Part of a small language model's weights.
Architecture: RMSNorm before each block, rotary positions, no biases in attention or MLP, untied embeddings.
Training: a variant of Muon for these matrices, 8487 steps.
MLP neurons of a small language model. Each row is named by its layer, matrix (down: output weights) and neuron, and shows model dimensions 416-511. Each number is 500 + 40 x the weight over its row's rms, rounded and kept within 0 to 999. Numbers have three digits each.
A block is one neuron, or neurons of one layer that tend to fire together. Before each block is what it responds to, as a language model described it from the Wikipedia text at the highest values.

Description: Titles before names. Mainly the end of a title word just before a person's name (Senator, Representative, Prime Minister), plus line breaks after dates in match lists.
L2.down1157:542552504510507531459487460466446479541471456492495483471496482498498489480576420503542518535547511450502469555516426472489425433531489490541550468572522508505477524428492444514513527493574417499486430490479512528475533534481432547443482474526531503510486457441459546551494523524455472497

Description: Possessive markers after names. Possessive endings ('s, ', ’s) just after a named person, band, company or place, as in Freund's or Spheeris'; also possessive pronouns his, their, her.
L2.down2115:519486524552479499485548523548460480512532414542479486546518474488419524459493520468499508470526453544524479466472474533538457491573499478501494557444544524422540502583548484472498420540522497569584540496538572487545486486515514496377544498453494465465461522518499499440479433466465526560

Description: Possessive determiners. Possessive words (his, her, 's, their) just before a noun, often in biographies after "until", as in "until his death".
L6.down81:526502518463584541511506528518458513460577509523511517452424563467471556506535474529509509527468460505515448442519504552477479503481481516464544561520488487460534522512470445515479455532504433497497501542531601526512470456497558502493500488406490464520440515464457511432540412484521519604
L6.down123:469501446510538435553540513511454519536470440504534531462455507437550546564543443503492563494481520517495500478501545517440567471476551599520556482400477430490532517543538481460572499577572488535491454494572470481475503471485540449533487507449486497469591532411457478411528510487565498518
L6.down248:496570486546547501525557503536544546531481543509443480476448508524485538500586514514456533479512506565528539572466476482433501495506510517442502462525576449506502503521470469461549397467492507457504547490513505455560497495433489515389482493505566475496490412554550519520488559512492470503
L6.down402:437513577422500517564491493413491517402466480459478511558492541586510516537535445441454529487491481495543382493511473570516524498548519437464532505481453527507574478466476531488544395525501504476468477553510473530427530495450385526481478534469556512522520501510484547579541558480542566512
L6.down406:582490523461623499449480439539500486441478492474486503470457464441496465537461511530540482486430504518465443482504558463508510550631473535471499475502525516447467437541494501492488445465491421507534485462511475520467500481514478520501481480472432483516475487450482585450503516544562506544
L6.down471:531493494477428496522445528467474513478433494521483578495451509467522504533503501449418524478515455485516438421515547471437581451498499554450562574504535505491446447508538548466558526513514477508559509470528487470496475520462481510534503522450455469467527455541474465505453552422492533551
L6.down642:483510496474471468443423437583465501470591561544509462510583477532464518534478482537435446516524499560532582522448524479503456547524403475503487553446458465493488545543430471473515400429524528499579540538412520453499497513421525491478510471481535502527493488534474507496538523615498494550
L6.down731:552422506467575554432523461542512458552510486419511490503481500461495493463533543570474458418496439469497501457504498567458510465514511532562541531518486493477491474462472427524506447498468488556510407505451494479402413521486479504534530518533512504487528524396494545455496517527486539498
L6.down1051:591513550504460556432530435469484435409463529463549471502497474498535522581513440548507495536513454489492425506502504509551500509493490523464524486533591479488590472519449570411521485463471502529457471509516513528554478486493529478479523483498473550518473504480494546494454522484494521460
L6.down1102:480434475452538457474495465548501474439561418499531574471486492507493451441565525434525508480508522540577440530486489591451531478477513543446517578499504442469483467519509479500589469523525438459540601482539556521550537503576535479520498549496509519499483530492477557489454348467512423439
L6.down1181:563464532477530508484482495512510527493525472444462521483538479557487456492480445488505594497477467514496463496520570503529339505524449508466508543471531533560453488483477462438530464490518427545504476465525534550420530432405517441484493485525503513498523449509450513487475504573535435499
L6.down1271:470476525510532565605530517487596456507465489557445465544506519476545463536508507481508453401501454489539530467528515447492534524523509500540478534517479506509515595506568480563460541443499484509474491466465506431437497440489517543521443505483499534545551490587525482500429512550547503473
L6.down1321:511545532569530498476505510477520526489430482515494484531496423479532463478466519553462467488538433488483507486546601494537536519511494557468458484515488460518508462522423521530449440484473565562478542458508460540543539480531516484440501490563468486499408451535461456544489519536519525580
L6.down1358:550438540462534485558553506467502520471505489474541521542420458486498457483493491503471461470580499502548509501463487413467505518544548484494476489483442487481492425484496452456496478473476471500540542517522409424556409476498444410481466489506501484442452542497398574518471508512489504525
L6.down1966:518498485504548451447485555524437520493557454531473487564523594520532551507539476402513491518555511512495451498449510575512469531510539466505416484520533477424564466537470534479534485476561414465464538546471551510464481567487450620593538475464531446506533469494507481541457489515520580515
L6.down2229:509506465506573485497490514550561457569525510525425550511499498526533394487461481527508505501490517516507437528455518524482523491432441424520548503506502421551475507575433448507451509477493513403513443494460489475499476515515490428437549514483503441436495458496455530467504553511551431522

Description: Name-or-number head words. Title or category words, often word-final pieces, that a proper name or number is about to follow, such as President, General, Hapo-el, Stage, Section.
L6.down424:520511538510480521464515530503572535530530526512468484513531443470538463515500462478502410455531503471536483430485558590472526488555464496489481506475488457492461503490432541455447521509480507519462518541492534458459476420432484406486464462518482511511581529492518500443571527550451416522
L6.down498:484541483465492514455576526517555474528563453424451450496539422516528467436455565531541481476479462460482594500463525504558542518492506508505456546482542507468464546524541442446460497551540443567502526525459383535542492540530577540552430486465481454516522542500551503483437504540530478544
L6.down556:550428460463490561589532532473517486500399553519466423446507428511452514521508593568505561487495481505514494530512503538512473431490523442522504532524454513520477461452511550492554467511556478518416497422521459498527488476509521516526429504459433387522488519405400453466496438477458432513
L6.down640:505512455471595535534571445451506511486483436412473509455525467467508485444533569465433489509559494537532500490466500566435408415427476484516511514467537456429473441594466510476510537520523489477453477499509490539521495546537501503477491543418508512432520553476449544454509502528491538482
L6.down718:503570516495564546525488544546462465465516532421478492478537520546481484560507494544542437517521433502450461464517513577507463464529545511444518511511564504453502523555480516482510519525528437537499492458589507554461509466479584504507512532529513501502487530434522501477553519458501530428
L6.down1018:459522430552490511461541570483390459490448573415419422438436534447496515504471514484541476531567498518496482498552458523441482432499479527486466520536428427517460468454542423414459546543512492437447542509549511472523417558499594523452480503573496484527503518543459545427459539512484518585
L6.down1043:446521539531543482486469486506458540516563462532481502506535483557472521468520539466503453505558478444509495440538506563569494515503566463526526485515552531508476479542518470448528525512480533558512450515503427571573505454493501527570485467522477547492491548520540544497473463525470474521
L6.down1109:525456514489577462533500403475535466534457520479493498506541451384510489489447490523460469549513460487525527467478544449462433475449527509495531505485505422468533434574525455482442489545518472453474538515530475549513506487554546472532497492444535515476489509511528539488511480515482476506
L6.down1416:494456501542479481456497559496498492507504465440468467484478485509442497506483487467509476478501526496558463525597473487456431476574436473496496532569488508507478531538584515475527585568481485456513554508533474583518464527468460422455524469555544453538537530502519448412521551519507508544
L6.down1648:516475519476537508490531517530481488498469452519532482484459484524441492462445502498528576492509440509576493570526437492566488428481352486464511450504503548529502491425394474473470510511538521492465564525509493474516457499465470506501558548471518489503510450431455424491541429569504476429
L6.down1850:481537491448436498531443531471487487523514531505452549552500574476515505500472510543556503471499519494486508512498515513458448533461509483474523527485448500563497464474535474497440562547460436479521522507468499502475457472495565479460506589414407517501468500521519475565516555558500489473
L6.down1858:542559523576468469537549449463461438521482490553474423430519447551428553497514571479494525469521521463485526532525574519438499547478482500451479564589514533526502563516496490433487470539507480493506502510526497473521439537513548512461514491502460518473429542530564543561524450536524489569
L6.down2057:459533552480504403468489522475585442533556469488457523504590433511499534555541479558508540556457507540455516508503526548513477543553529481538494470555480448460491537489538511489437545437434505483467485459491593492451513469448434495489510509545538550535506532593488443482502575486567457499
L6.down2118:573558433480458497508500542518464537529444486494553502503544440598526566484581488515483484508552549555531470475548437449474490541555523507477529474519426545476503439441444469523548393532569495529502464537492460459512481583412484522473503515514453469464495462465512577530459429584412534535
L6.down2192:524535449558542539593560449525524464445471492456488514456526518517439441459536564497469500509509459447505506531460549470433471487524552499531419545514405545472521480468497463442486474526485466492487517491484450462476504495538518535450396456496500489512488493440522567469509469564498530561
L6.down2272:495520475572524501491572561505479478461529570520451403458484453493482510457515490536547467478542511526492539467550500501529525503488574527445561497504512530481525520529496561535518519521465460469537397538512472550470468459493476494559488471479438436521459434528467489440483462487516479494

Description: Determiner after causal phrases. Determiners and possessives (the, his, their, 's) opening a noun phrase after due to, because of, upon, or for, e.g. "due to their manager".
L5.down60:527498523404508415520534484445436497561550535505550524468498437507520490461442581536514481475500539558524510536510522523493527514469515457443395501478485460424522452474449441509556494447480514508476540444518480434491565588605549483520538465473514539458399488590541522483572480462493478544
L5.down127:535544449425478461503514437453462478577507564531492528517514463557561570471477537502467498462522527499490511546477506562477462467512466434553576525378453469495411502501504495489426494441438483470496532556470538593475478525490485510544562515540500486498460502552480513529550475464420458506
L5.down1135:527477482543526523489473434555510472613521522565490395486577514466455518534441488554498546503507445518461535494505587532504520535526552531540586529527475430533503560494472561432518522507476482531454552549489484513467467487485545459436551481490493540506491449534506471557421522468428467540
L5.down1937:598542516519590477460500466420455467493519573471556480482499521497567437461418488511450549503497466541505513554486515514504468438450421500500459481534477469545493553538473504464499413525509556527487475481551479466527559401543474404388475532458564472515480490495550489505471512517477523531

Description: Token before a person's name. Last token right before an upcoming personal name: role titles like Representative, Champion, writer, words such as of, by, daughter of, and table separators.
L5.down259:466500540560493515458575471413480469520527467463511519504491486403494538429584548433515512539572462499453486577489424500506488562524534468505504582460447518491442516544558488483522506485493516485519549506477551432512531529488441559476496522569488480531460548493463450481407492492437490527
L5.down1053:448539515539593504458501511441466524561498543507498477499512495493509498445496486486526505470557476505510507516467478525530513457467455463529460501537456484504529549477492578457417491545587482458517478545512529467562492489528442592451502514510581516549496536465507515445454476561499464481
L5.down1145:452498547529460535445525411518477461501499512445454485509533519530497530419530567515539448521574442527473475496453549482514525499507549534495484458461499515505516550477487479439508482589560516483461500488471450543499461520545458527528561437509470481441475518513494350467465416502485426503
L5.down2121:530487450505478515539484464503455537472520439514507496525473529493557478512488530576478535510442476571539487565536536482474438462536504555492497469537509510502561474496437438510519493539520466470455510459555467482554482548421548513478474519491588501476460410542548543464524425496517525484